MLP neurons of a small language model. Each row is named by its layer, matrix (gate and up: input weights) and neuron, and shows model dimensions 304-495. Each number is 500 + 25 x the weight over its row's rms, rounded and kept within 0 to 999. Numbers have three digits each. A neuron's up and down rows have the sign that makes its largest values positive.
After each neuron's rows, "fires on" lists the tokens most often at its 100 highest values on Wikipedia text that the model never trained on.

L6.gate1788:485462504460495463472504499487501515491508523514494508484540497507509499515522539498505494495474522470497483524481479509475480494486469540483512535501519479503546538471514510504515483471466499486503531480447512509511512548488453519513492492511501485542476537502491491467496473496528485469515535519543490488516491513508454485531526452485506532477495508468506474484478507472503488490487523528480458512501509485445446490512519442489497483517499507557459509508499558469555479506479462511515552469527517543470500478488472489496513480457496477512519492489476487550492479523553458454
L6.up1788:506468514473492495498507514492470489510485528504568503528484518479488506470531475513504539485515526523518520516479519492536498555507469489516517504489500530477511516499510458508461494489503489512490495518455503504492543552490529459509466506497480508452505486490459484478559521500473494491512446522520478460513469505459499482513514473492428493478488469509493501478493469510537523487449486505506497501468519527474500461499508488464516518461491520518467492541476466476519484475513474560484520502501536479499530522543480462472502492529523502504525472492509504448509465517477458512
fires on: ",", " was"

L6.gate1928:519498522504490523509478496513520490490499532496491522507485493490476505477528486492545499499535499493488506515465516510524531515511516523495467504517501480481505505510490493503479529524530515496528522511519503478531495493478505514484477535480495542472545495528475529431537465485496480519502478464508521484544478478496531503468462473560501500509459524522517468506488483492457484475510487521534526502523503524520495492545495497478459535491490478481523482540539489468553525501497539465505500483527534520471523547505498499515504486524531478548541541486454539560515468528503483496
L6.up1928:543490525517507506535528487492500529495498545502511520521491486476508490433443471505491499511441522486537525551508515483533503532492498483481506501491497496516504491499541481470505514480531514489486519533500546546493489510548519502514549521488507494504528480529474512493491492497509514516447538465485485525450485531487526502485482527568502503495525500528526502486493510535500461529454530497476482496484504473534483507483499526540540493519516486516488504473555524540470517484523523521477504513464503444543472487494500522501500532499486471530498458493497538512489485512529474444
fires on: " d", " in", " by", " to"

L7.gate1622:511528489476520512454460470545488506520515523490535533483512480556497481566479468534504526444495517461504509501524485525527475485490471451485544480498535508529518486529487498550505450509500500497515504504478500508499536490514479472489513513494543522510505436540466501496472500505476447541507470498474495539480501521521511526505472532520442504538510474440485512558509475474506522507459494490490517520475477550461556435478498500549480524506540503474540464480530585529508485486493462488472470533526465456486503498541523505481500482487506482481466499558438490479500521506491523539
L7.up1622:481449461490481527503469523460516496505478479494509488533525508504471490517507443503459532502500512491492483510507466515530525498476479493507523540491505495533557445503495484503515510535518465532461529534492484530451491497542533474494510490500495498483484457548503470508515511492532463504485487491529511478459497534510532495454502470503477511481493505486509510560476481525523531511493480495461512494464474504502525520475531481475477537510486457498546492544488546504510543482516502488514479547515483525516533509538485527528561495520513463557516488502518505467543505435535511525
fires on: " a", " and", "a", " the"

L6.gate1479:536441466498477482506528468480492554474518520508492509459511507462499503489520538508472485518526491531523526518465520504519451447490493482534558512511507493537472506505493511471515508484505516524508519525487481514495484462480477524539467518518496467510487485477523495449514459479508507528494488502494482492483461512477501520469499485507506489494522506493506533481479480495475479498521451541530527500542479485471508485511474493468542545516517515484519517464505522523512521490491517466547509531535495505516512486523516502469505506471517497534518483516490534482486528504491502493
L6.up1479:517489515508505497506439517451530504495547476509502484469498507500483502451496508506443544491491512515497530516522547528512466419528476480476461514488518505550519522485473513522512522481490484512494482478486509490467501487446490499541537509515462486442459468512487490498476489516507500488494517516506513511500509499503478484528525522503531552518534464542502489544496517533505492556502483530485526524520495530483507532523492490483458512496506493534486547566486483530492533501489518497460531488505497445497552465497463451521500564543493525496514457502468478532559487513507500514
fires on: " and", ",", " of", " or"

L6.gate581:498559463518520560497506518491507481472533508495503530511481504515539490519501451513495519484462534487514541495512498494452527516512514473512495496535547487497509514494486513482484423480519508520492507526514473487503487514497518519505481491495500458499456509544505479477515504494523538498466497521444544487495512567510509508423498533544528485485497479518486519517482504529482491520515504497519463549508493485506504533528513561503494498485506495504536459528530498533461483516525508501514469535525537538483473481543490472515496517483495479519504515500494534495499476488514536511
L6.up581:546498461505486564547503497499546500503519497503520498496468494544475515473538461454457509510531482519509487537494445504482490492472504517506501490542488497477517495501500477448501469523506476487485473518499510516469562491461486544510523482446582461514514518497496517452517475482515493562480524512501541488484458521496528528526561531461494497466541496502487512520513564496525525535478497480485490520482499494480512496491464523544479475483503466463518494512516518471482510491450489483498462548490541484516440515489492453523508515481514497494467495498509497516491502460479499549
fires on: ",", "),"

L7.gate1230:540480480495494514501505443530500517546490552527478491521518515530483518552476475523498466473488501502492522522510516516486489507514475502483494508531512513502510497515475519520492481468518558493487481559489459482527490540501488500519523515532477461551514483461489511500512520510469497454500507521484471465506477496549485561521477511517482473505486514484497512512501519525528478509512517517522493496450524512525513487513472501524518446523493500466470522501515490475511523492517491512464488457472528512482505511518510522510513509531542524514498472504509492464525491501523501500
L7.up1230:511504494515495522472500510508436530469485547537477458513470517495514498492506487545497500494542516481475490475509482474503475491480547490525547506544490503490521490515428457486471500512465508481540532506536475504450529544519532480486497535494473465496464539506505482503511468548497511480477508523545489516463499517548503504482541541550516511485451511546485506501511516548539534537499532497472455507509524478499489509467502510504505477502493478482482484499498533532504510498501494514447497475516486512518490485509497487471477495534504497480507495565520477500562532516542503482
fires on: "-", " ", " \"", "–", " ("

L6.gate1487:515484500478474470445469518509464505524505505479513514460478512514485506500543516500473518523476514493511482509521529536484478506470495456499496520478508493479537455461506484507461522511518486538537525521463452465487522527483467477493517471490500504518507528477521466422534471472456491543485509498523490495504483464449480477494507497564496522504484498490483501494513530531497516493505524490505443491533472490496470462495462491507510495519513513503463523481480451496548472478498453484500515509514534467472502481508435499495492482517515470504523492471527501483468568503491459497
L6.up1487:490505497491475484507523521507512502519515476508521522521502495527492477436521505525494546520481550455519500473503512507460527503522448460483498476514508504483463539503509437507475483477488488524542543488473498487489521510500492524468543491540453499468537531477527504466490505520534515475484489535476525488466558585500506483512516502502523462513504506467447501509464509497526524504484493471473525574472533511505516556502461511533480513498501519494527515495516506528491477525478505502463498523498510523481538511460454500469518473476518476509516502500447514504518434498446496469
fires on: ","

L7.gate1363:497527450522511505513497491524473493489507485460548514498500493525482495513509481486505458514515498449485506505504501519524508472486466503520497507518477487505499513509499458505466453489527518519510526494481473516499520493472495498519518469483493494532463504503527474459509490453540523478556500487501539510511495486486485519532465518506476515500520518477543487520505468492476490506481512482546488486546490476506521522489519528496462527488480557538512510503520475521485506517473536458547454499546546513543504490461499491448506464490485486507508525515472499459479512524508501517
L7.up1363:555502482477490534450485511504492520482484482521482513501463517534516473523534493472515493488541554477477506494508567472505538473582494516502505556475460499486515510468504441529448481506514519512498504546452496479520492538495470499545507525527533509511493520534484472488515501534532502493527494494527521448493502485499541509508460503510476517496490524501507490514463479508535531541521511518482489492503440515451468511479499445477502540452469496502441498505500522508523506513488502526501492468521512509475534480485520528499513514512535514461543497508449503481515489519558469509
fires on: ","

L6.gate460:515505512482499509440454503510530521503507508454503528505493509443486468503463513449472483473469502545498505478468551472500516494516520519515542483491516473532506507476494465491479478473478521540460512460469479522511458483494525530558482503480505482496481509492506571430486503510489500489462511472515491488533510537478465497545502497484512496474529479519535498474492464465465495510518536460533532513516472470438516507515549489484504496467500484503477558488488521470486503481544454518480485518490573500522490503483490506492524524549493494485498531504519495453542476529492487492
L6.up460:477495458543535444498483521541524513490523515480478536476537498507506493482544568503454519493443497519464524514477560507502525537551476454516521506484563500492490480497484500485585486516535495509504485521484466481526479520518507489491465526509496501515512477453520516538503499503497498472512479487524472502492537451477526508516484528543547508474517496526511493481489457499453519509481479493499480505502498531519543507547499503511490547521490462496491511503509493542510493477496568484508513511518500510452508542507501518505526526522466491562476521493555466562524456513511469520
fires on: " (", ",", "-", "),"

L6.gate1243:498481537505480506505537482535483536511518545486488545477509473476496538519506509490506525443474481526464509502475474533464532513497503482526513460487502470473483494512494506464474487496554509489528454550486513503512522519535501533472469471496495488496462542517493473521500519465480544481493510463495493478498504491480529537457490512520530466511532532494496474471495503509498506529507478520546462473489477504516483503516487477480430537498537521517507486496489495508518487513512517487462523519488534500492518452531516468534483509484468508497532488482504505482496539484507542511
L6.up1243:525545501436483531530489483545516515544471473488496512520507522529510527502482506531539506538537551485522507526496475488502455502504522524465512514488521481497538515487489469483508504508509497491487521501484477470514501507503498499520491485481476505521496524479509543503540434478496437489466515505469492518476481558482470524491477501525525514492495487500532493501516502538514482501470517511500480557544496519493537476501506442495523524510486481513534526489480511492512523497503491502446466511513503487466568497492490542537500505476496524467499487531524520453504524479491493509
fires on: " by", " in", " of", " to", ","

L7.gate1477:516517509508465531477541473536526482493488475527483479501512528486537461487481508480479552451538479516484483471482468484492469513475469487516499491527515486513538493533482537508497503523489466450524509464510513494531457539491518502489509525478509476494508538458537505498492476452507497497447460502501463465526496512511523539500516537526497506493530522458470564462489520527501494514516491496537498498488488537477496545486485542542550463474507491447492507483485553568513483499513517501515508468527529453506498482458513490493509476524521481500530491510539506504481558513513521498
L7.up1477:519472503505530505494491486542559515481487493520472490506421497571466507453524516510518499445479471462514507486527497477495508486492511501517496506507483507538502502478484506501513494484454514464486512513506531504505495497506482487484473527512515480534493499528501503503482493489538546499490491492479481507502493495533515515496529451527486512494450437520517520505518441519504477467488468554506522536505518501505508510473469502540471490507502513472510524490544547555497534501526474480465482493533498513454480521464446509509484444527483468520508499504480482550482514491487490498
fires on: " ", " the", " (", " to", "0"

L7.gate520:471523510498463470496481485462534549494501537516523511512527488499505490535523511503489567470485471518502483507524490530514506479486481482468538529495480527547479514502509480532500499514512512508478456507490492518490504505492501503456507485498553491510513527503490529483489538519547498473500503547503535528514509513540485503523524477544481514495468523481495546484528498448506508485508449484480562518525496489519512492520490519532483463512560526555491503491554511464522525501508471515494481556510510518504503472525477495543482495525496547521515441538551486544487471493540551506
L7.up520:507496479479479535495490483493513506479493536479499536476464489518465530485530508514502501540493494508483463498540492511436492488509482530512532479517487481477492494508487506497557517498483487486512428526508495504454565459498517530461496481496495485477519466500542501534479500506515473503502521466491485460503508540516496531491493471452524499520544498490467450482459490510491522464524476490463482475502499523534519504491518421517452513507535494514522512487469507533495506512452517427504522509502478436519503491515482537525490470511473480533481505491458539493537472498493500497
fires on: " and"

L7.gate251:483461490483443478535502503485507474480475507553455526522493504491502518525540495507492473515501510485522514497535487478505469488502496492517493543514485513472496491491521482497510466516486504472501511508471485499496504481437460539489510540524513498500492517470465506497521504521509466507523468533500497508500487484474513486458515499544472458514494497454515504510468511483463513475479466493518479474518510504500473524532476522530505450487499516490533486530479547485483503504475525517512474545536551510533531525516493495500483495515497548511525489512501483500521509492524538539
L7.up251:528506471517507486435459454557463503521475509526497519536520516504490528470540526456487518533466513484485531485467485480493499444528532491464518491506489479505508525504514524580499511525516506449500543521463482460463477531510477486482480543525459489482519494502513473526529517482517467504493528487500520522521534537464541493493501515501470487510464499467461488504532515502493536484489476525527494489459515496443487489501496455516509534489481493530520508445518524511511516494514524494501490515496466498482490507488439465471515500487462498475495490498481491464504513517507475498
fires on: ",", " are", " by"

L6.gate924:492507506518474500487469515509509491505500501487468493511510503473516489466520520532505470488525499526456566542501569559491492472528515494497484517501479490471519520477531457516522515508506486518504557546522493542499481446532439495513479470480498508483529511484507461520518474528466527420490501494500500462496522514516483482479531480507491483531522555518504559468515483505483458493530521525476489509523472500478524501526522511476478496510528487488506475540489485564528514443506558539505475504503485412473509488442497546539539475503504487502509507508520461525494528465519496498
L6.up924:501479482498527513514503503490485489519495465501516541516517489506530562498528531545484481471463514500504516513508486496512509526452522495537501519564497478502510492491469436498524536486535508464503503490477488552469511519539450560503464456466505530496469483488472497523488488517510533482469516526543473510495536546491514450552511484483515518499486516523517489492465516461486493505529482528487476496522501528484502479513511527524524509492523530541528510507518470471487503478487521493473513496527497525502548517494522496503464498514485536452498521546491469506497501540494478499
fires on: " It", " it", " there", "It", " There", " America"

L6.gate158:466472522513527519436496472537508493478480532486467491496477499515522514485509489492478466483492516514511517463523497493519433542441540505494510494517497542524489537508477495523456516512542507527493513508506496490493489499475543492489523502503497564486491476569484501511464481444509493443518508517484465520493490538484492471541486509519477489492480520507472500527464453497513513482460498515519455459456494493506530485482485492505499538466495503533500494484475535501510500508521491540478456497508481495502520521500482491489451507486447453503446532508479477514518503470518492482
L6.up158:497457545490487534449527524538536504521463493495490490515481480518484502483497467503557450513501530505505532500532552482539445517460471562468512490525487524496484480493507448518504519526485492557469447485503477478473498519482577507541529490474522548488488480564509492507500471475536479475492506502518489494481489495485536490540510485515445508487517489461511529497526499485476473492423499506477513493475455487493518510461512480490462530510488493512506509489492541511499493533524487528492503459494447499482500509453476488531478472480501426475509512487485494490497487467536485547
fires on: " of", " in", " on", " and", ",", " about"

L7.gate931:496503524455521460522494459503514516502495484558493540503479514486521493516490488504504483527493526461461480488548467530516505515539466440539500515504483472486488506497520500464477529466472501495502509460559497470534496484469498491536480520490491505485516492483488488499544486472486465515488516495509471486554502520448475492501509517463518479501482482486511523529480503492541523456485518489515508512453536491502496481503492468525508504489510484497469540522513506548536497543511484554547520535539486483490486507511487535498488479493510547515473417464473524525473498483515550477
L7.up931:530458473522483481518511478553461545510503505490521519477469518479446525493510490497450486511518432493480479521463483527520498424513533498535529506494451495488527492491485479506479513488478482474500490468466530459514512527514436525495475496527508509488437483502564479486512525472531477510517475515466495502532534549492507457488525485498479503494536511488500486518526499462515471508501483478504491462457494459486482510496494498490476508472529495527540477517451506499515496531487468480532487564514510465482553501518422527497473514478486570506489529479465500554457512495507509472
fires on: " the", " of", ",", " to", " and", " his"

L6.gate255:522486504520491532538500537512500529505485503449520504448482508487491527516534528451548492516534468500510500543498510510525521493500505499508500477506480497480486509481553503463500484487452502515489558483456466500476444478540496548496475511474484482548528518500545489529459530487513478555496540558501514494509481508483511499518450486444491508493517486489536506492469529506541513461527523495491515512478456539527499527489432454549489489555491457476475510504464450484515478536499528462485485480525468527512516495513534483490519527508511548460487484481505506524500529539525489516
L6.up255:499490485507460472508502506500501506506479517502493457501482499491478494512523478523486519507490480529500471517487494479544488498529473499492520487495475514529495471478478499486500551503495496537515466508464508483453514488547470515501469460493494448471553504539512486480491506501471498553441483493478525508514517495530504460491526526506494506461517517457475525458511543504517470498499545503490479483447500505452493501523495483490532493496534559489502499516528450525516519505507511487441460495530507494529544509505501516523528536525544530457525504516512495485478520502474535487
fires on: " be", " was", " (", " is", "ili"

L6.gate1563:531550531492508536452485468539528495481539501500526515504496505535499483538470509509477499511515507528544480493460491502493518498498555509490484497566517444518500497481501522505501463502454478510482497550522512476547524476477510558521538467489455486509478553458511495475553538510489498504465467516503542469515487463478494544438534511497485516471494489499532472487488504481509511497502549481516518532498497478490474495553504536487532472519500493480535538535523474549439498548540513513520496518512495499477537489486560446544569455505479507462463471490505541477482477498491468530
L6.up1563:490561485494491540473494506493484528501524518481505483486521502518524494520515464514496525506511571510498517454495530535478481509488514502495467454517484459533491481484524459456483463508498500485485501501525515475542542458496500534525527464485505481503508547505497503483520477496498486472492517502496520550515481478510463506480522450484505540497501520474550472470503469503482500537461509493543502517501491503483488493498482531525549455510481507522550494464507464522489532529452555515500520541498510501482509491481496452521467534485483489460457515494472521536480494520497458485
fires on: " and", ",", ";", "),"

L7.gate1715:509513481466549506520489471502515504500474477460466506495477493505489522491549498500505481519483440482492479487467501552533485499513497498476505493501512526508448478493515517511461515458488492481435500494468516509496419509536485541508472481493493507488477448484522504488487489508484425492506527521484451565460477473535485490492509510497429473523456518471540544539482479555517535468542541546489488464495505522490519550497492534477536496505491512515561503471518539487484551495560498559476476516533450496524493496508483565504511470515505514517527466459498452507490461511482459506
L7.up1715:523451502507510510514532511474515436503509469511456491516523503507532518527486496531487492501488507511550529531471495504505446488504504447504521495524465528496501500530488481541523532484521462506502475487442533534534456474541475522523494522500471496485528458485501507475505504517507472486511519493481522494489491490488524487505521508477530496479512537501488493462557506481486535471477504500484499476475492463484487529479519464526551516454493538486502512526491470502472548510543541567503521517481504503515470453559500535527502489533515496472512534470542477480537523558464511494
fires on: " as", " is", " a", " from", " was", " are"

L6.gate584:484524478537506529442530518523503520457496527468498504558478501499502517522490493445422507476499537485531530456504547520493529471482523534487490499459462453547468507477515501512470533534540533529521530510502499467492500472485474552446473480511516508534503544529500528456481505512498471517550494506559501508517494509488503486498484479498505548487491505512537528505551495539481500488497546481471489461522509463487526485481489524524468540508483527502574512518475465536452481473498497518504483451513523526517500507477504473524471508488541496537482490503500491482475474483503499504
L6.up584:516491443512542498478482455501542504497498526479481479503483519514473514488470515472513521505468437450508529507500482504472491476460514547491469505493497443550471482495513510550482470479481497529512464511458478528522514474504469523525531463497502480509484475512497454487534541523486518526475475512493466514516473488500521532501517482504498502511507521508536495522476486494503512469483501490497470479512490460488492490511534493523492483482481520527472461500535548499479491472544500540482495468510499507491485516484481484502515549468527512477466477519451527476508487509487469461
fires on: ",", ";", " (", " ", " |", " and"

L7.gate531:488475519491512501520496528507501516471529507501489500482543511526518464467467490533518478530488541483504504465483466579500486473511475512540496459488499518526515468479452506495489485542489514468507498503518483448469517515514502511525479496515518463489495531529473495504519519495464465532474521517495488489533506496495518517497516497508509473435538469451476558519443500517480443501532496458481538442485479493503469491538501492493509574486541471514534480488522498523504505572533460461504464512508523534501503503536489530518429505462458483490471519519478518502500488521483528526
L7.up531:517518550499499495521444438484551512485543517487468526464521485495535529545505491536529494484477503538482488498534478469474506524481477525486483510462487488516467485496495444520519468494479493499481504515503507486494504472481496480465501458506486482496541517507481523539490495485476509508486495532522473514509495556495519505531483562449489493518526517480464487447538528537517529527512521483486546509492514511519461475512513503490513491488488490502487529494474520521496471491499524481545491483494498473465490480496502508516490460509503530508465492500558514534502527439487521488
fires on: " on", " over", " of", " at", " in", " around"

L7.gate915:499495472456473482494501517445511514456515490498478526447514482536509510519526494489523501548517478498518538496528561518457525520500478460463511512508499517469530452485487488504522517480475478509544486494476487489514491464522519494526529484442472510525536497493518474465494462488505495518492485496518493499513464468497495490470501543487503478523472499457534467479506528516492498499443509518485496524499522465497522472509468491455515502511482467469502507504545443540486485532488453482487479517513509503463517461485508458489540473508507554471510492496469502501504526551469530461
L7.up915:511504479500503499484473485530539590506479474507493520473506507489480486458535528480494521540478484481514504529501525500447513535505524503527554540502533508513456445501482516503518503545450507484515494474498486507538490505520554549489521461470503482523509479478477481502528476499516520498529467514521512450496508528545484465506482521521493504525501490482493490480508481498524534491483544494440453524484496474510530460545515500486529482511510514520505498498500509531460533476506457488468504515531475513488474520509542482517526489511489514484472517474498514494529509532519450473
fires on: ","

L6.gate880:487476521451481508530451473526433553473511524518480484512511517495496485505463478533562500490499478506487531552508538484480494486492513472516529460500468480507516533472498481495547464487505489460483455476522509497491465478511473473519501496485499478492507492492514487489477455462482508485504473545515491491504495504505525503525476479489519548506493510487496477455546503463492513508529497475468487498477467513499520504555493444520484466503471509471561479469483495513539463498485477491492518505523520478513466479452486522533522473502506535488466505496468507488487522506478525456
L6.up880:526481515521494506510485486505482495467486510486524534527500469510501511496469489511492513515473484518541486466516457482548465436534494521486507506510460479530494476524441495518542488527488471486493441522518569485462496513463519457447503459509513508510489500487492471429493517506509469485480512503486527465509495473463484551534506538491478490506523551473502465496522475477451539485534506463493505473488441498551522519515483476564469530480482460513495497504473481506474476544529494498519500513506499508491517474491515472534494473514440507547454477482525470498515506496493518451
fires on: " and", " on"

L7.gate1126:512522509520503545467499513477511482531529492498479502499488495533488532505495513493521488470520502489485533523482499498490509492506483460495550463459498510531497485460503536506484497495507482543462461516499504499532525506469514478505472502506554500534489508466501496494556526520504513509504528507465527537514476516493473546453512459492531488478489492476514511522501473509507484501449515471524486533510464517491530517465543512509488489507542473505515533502498479527476483510509481538484534488488498482490536517478537478497487527511470521525455423492512516508479480492473475479
L7.up1126:476471486485459598481551492506487505476510491514458510547512505533516514555481541518502520523533518499522503484514466528493561493498543510486535483480515477495445535447541468479518522472514483526495492501490534496511524473515512521545479504467526477498531540563483503540479483532515495495539506482459467544518462507484474514483543459487532482498509494477517527492457487530517432501506506459444481507517575493508528462489536499522491496480436447512559458468490503498520518498531509500473472520498479502474491483468487496518497478508511503514512539447544514489515538521520486510
fires on: " to", " by", " from", " in"

L6.gate621:481539525531511492480487531520481503489472544473479453498518516503506430490504475469501498494460485466504521519452514555469503491514490501534525510518494507530511544472501523483481468516539469496476502489528524523478441501467506517544487522442497514501524440486516503487425535474537478479496523524485528525485482522469514545512521494482478491448487487500505482480511480484518501531512488492497472483513483502423529462492501493510506466495509500481506501519507513513525537509501518488512535512486480511510498487504503470471505499528524542505511482482539486528478471494497505522
L6.up621:513473512526515442491477525507512467519535488488497542491484487499479506465520490533488525531515476502492491494501510500508497520517506486477534511504465485499515494470522495507472515508520485481513504517532521536453477512458486500525471490500529537497476525533585479474501525490481554497460470510492475520496508510542483482464525534468522487509542512528495433510491521474539471481542471544490497463525518517514505524545522497513457513495536534525516512513462526512511537541490463521546489477520520460491460473454536482513528511524526492521488528537463501489538457491480505509
fires on: " of", " with", " and"

L7.gate1415:524514532494490514489491481435536499494538532499508500487480508499495502499501476508496551524474482507475530484543526469468521504478436483471472501497486501493504489543474520495512496498487484515472431503515469503482515498540445509443491511521473547537509536529462508473472535518476491492509513475523529561521479466518487483479487482482512537495520579487498499477460491510480490459517514507520481498496505486527497513469481502497498446505516486498492544475486496527502526447528535494487517530485533489487487487468514548503512512517502471514464488515531514483488491535474543516
L7.up1415:497503508522494493491454500523511533475501472492476508508523480539503476492470491499462491508494478540503484509510499499517489477473504484490517536468471473550483466497505495457480535491440494514487513486548531499489514459527554478444495499441452496539521518495460479514522466566500491550513469486492513527487527550482507464530499498460527516484480457526487445536505492491502491516478523494503530532513543481485515482470489460525506472524510523524458505500489502521500551457485533506495507483485472471447501512521500462507436495499546517487492494503513517506486500497523525532
fires on: " ", "–", "-", "/"

L6.gate801:473498522483493516465495555516492461467526506504530541492515492510517458531486471485515503490460532518482510471518470472473491519491484502551480527488530544550509486513513519500494526490505496510482498499488492466495530509497501492495463462519513520499445525521498495521511507462466516484517490505486520521482532497487517483572444508488479496517485506490462461475480492483505505512512505505515483499475527475499493487521517504543498551488501486509472504503459506474528484527409478537519452499489468492490476536472526480498481522436537494541498542481572455466518538456509510526
L6.up801:488519507460501516491489488518500470542469524511511479527452520521484547524521506535541471507553528503502473500526510482505520536515493534523479463532477520500489490503485465493521476542479469488529503485458510497457492507494519476534409539530525505544471478511486527573487488500456516493509488495473473489501491511460538522534497502528505506506486487504506478510496450484516531516475448481509495471467520508470515498520453528498434484528476531505501490477476476488524475527495480501466455504460476449515438495512500486525474512471526456524499521468524513480507523498527475494
fires on: " in", " on", " into", " of", " under", " from"

L6.gate1739:467494495480494503457480507488504511488515500499549478474526507541484523510487496509520521506509476477520494568485497516485502495472529525498517462467499461475496507470527511525469532510479482501515526480486470476500504490532499498478482492470539478499516456550519513504485501509496454463494483527485521565490493518467477505483488530513502473516487486485499501466520524525504505509495473461516504486519484507517571502528493497499542515514495474557516521530520501486522476507482542528528475517519516460457471500455485517505501500478474476513502482487507514521539480484527524485
L6.up1739:556522517466483484511483505501471461545490476517502446451478501521491491453490524547561486535502469452478509534500491474558506449526464477478513514543481493527499521540531493498487529527528507509499514496539493533516520484494445512510483507521457467517472477522521474455489467514537489469521499517501504497483495505448511492521456487497512519484503502491458507489507519516487471483531494491477482501500503483506500510526503531527473425513481495478446498512506461527478451477465475526499479507548490498498483497498491505512472461551496553504509461467507443469517533498509529507
fires on: " Pr", "pr", " br", " pr", " r"

L6.gate1326:499526464523491564477511507483490495510488540475487503518492474445507520572484496486478503539510535485478536502471499531510520532523540508489499501488524504482510496555533521460510504484494513514511512479459463531472508531473487533482484503550469516471512486493498496480520498503463538531461511531484529513507432482495558489479486485508507484484493489520552525498513483484444503486496516517509483496511483519448473502450493453507481459516484511477460497517508575484509532496501513456465488489520496491506512489491463534501487510486486445539440531506525471494519471512498505528
L6.up1326:504516508513489549481503496469525514463523514464492538542495522484441501507524520457521518524465485496500480463495531523492555525505501498528482458491510497496517513525525503517543531523503497490497510485497491479487508506515482499479493485524497475477461483494529480501504505492509496508474503532482477491503521547500480498482524501429493480485479489510531496497488459474474513471524455514518465551495488496478488517498521453484510514517560486471529523523472506508464496476482471474537442475465501534481504496470458484471533507551463464524497518520504489481517517462501526472
fires on: " on", ":", " by", ",", "-", " at"

L7.gate146:486505523506488472468517487500491485486528505501463530505546478530489481483471537499504516492475492539493528484479543485476532499505555504499477442476536476487489504488512516517513515503551474516492485479515477516497469456490487467484448461517504498535453520482515498485529518466529573476512502440520516480520468482514520517497492458511478510497506495490501488464470469506462439534460516481487464474493489509584512498492482536520521519510473469490507508481496486513488489512475471507514474511512493544511489481467545477483510537463487503481499512524493511490500533500504495498
L7.up146:491498501530485523496473523492537487509510492482516488477480473519490492517515484463543464482479510520476517477468542509477487528484527544444523523492524487510510493508494517472503518490500529517455476548476488488514490476491547480483504527526530496517455533510478477519453474504478494508506490483509511467502454457484514533550524542504529478470513506471472500439454515485489524486498476492462494541504533473499456507512528508536472487516541447509472505497538485523526547508505495523517518460529469504515481544507506512463516513494470438489484481486447505483488494490495477460
fires on: ",", " but", " while", " and"

L7.gate581:510480512529512497510509519507510497479519518473498506531511494478477496507483505489513535482492519491480491469491487505522523493456465498473517524447510474502490487464505474505471442507483506517495506469462503512483462493478526567479486487498517502460548489457518544467493481493475468460525522523526480555499534542508560478467505513486509496493518503473514487468477478526504432472462503493461504488521478511490505492498507488472498518517515497503469482477482539524473485528489468498526494496523487514484468507494499489479487503532513498548486525549565492535467449534495504459
L7.up581:505533481502518495527500481478529473515513527467501517544527522540493508466460509538531496525500507505493493523505510475513533500507517526453497523531496475536500517490510488429505487491475534494477471497506467536493463493525525477528501500509481529523497469497521479567472473450518486507515483502543482527509524506500539510499499496489520479476478477479507489501518519524498527529524527505478534487495495491506464482533493510492527488499519506494505505535514498538479479475471487517492467547502504539493513521511472488505533530500451502566533492422516492477532519530505533458
fires on: ",", " was", "\"", "\n", " (", "'"

L6.gate995:480475542501525480467488539501487474465540515469486526475489496489520460505475501538471498494515540482526469481486510487495528532515505551476506521483497452457510495481491534535495467512510503476480480542498533487530508482476528525488481511543487472521544462526501534486489487532528490501500452485503465503522493548469532492512491525506486478480524483471516517492489506504449471470503518524491501519524531496469556442531460507526509511497489499494519478472512526521454497529507497497532538514530508471444517528523502498501509518493506538517504504492525550456521508474471516553
L6.up995:475499516490507503505465487473486495470516485480475526472503490503474463509465513535453481561451460529500464503497495439556491545525488518477501534524481517507463461505516479498507489490492509482447530524482531457522522513475478492464528462501515522485527500493483482498533486518493498483463518479534452524493464521475566528463485521493472509490529495528484517498480552512475494477489523522508527496496514505460494483470481490477543455494484480519518493503497515533475482500478475480504520505531503450519454497498526493499533501472507489495476528500494500503510510453509477523
fires on: " in", " to", " on", " for", " as"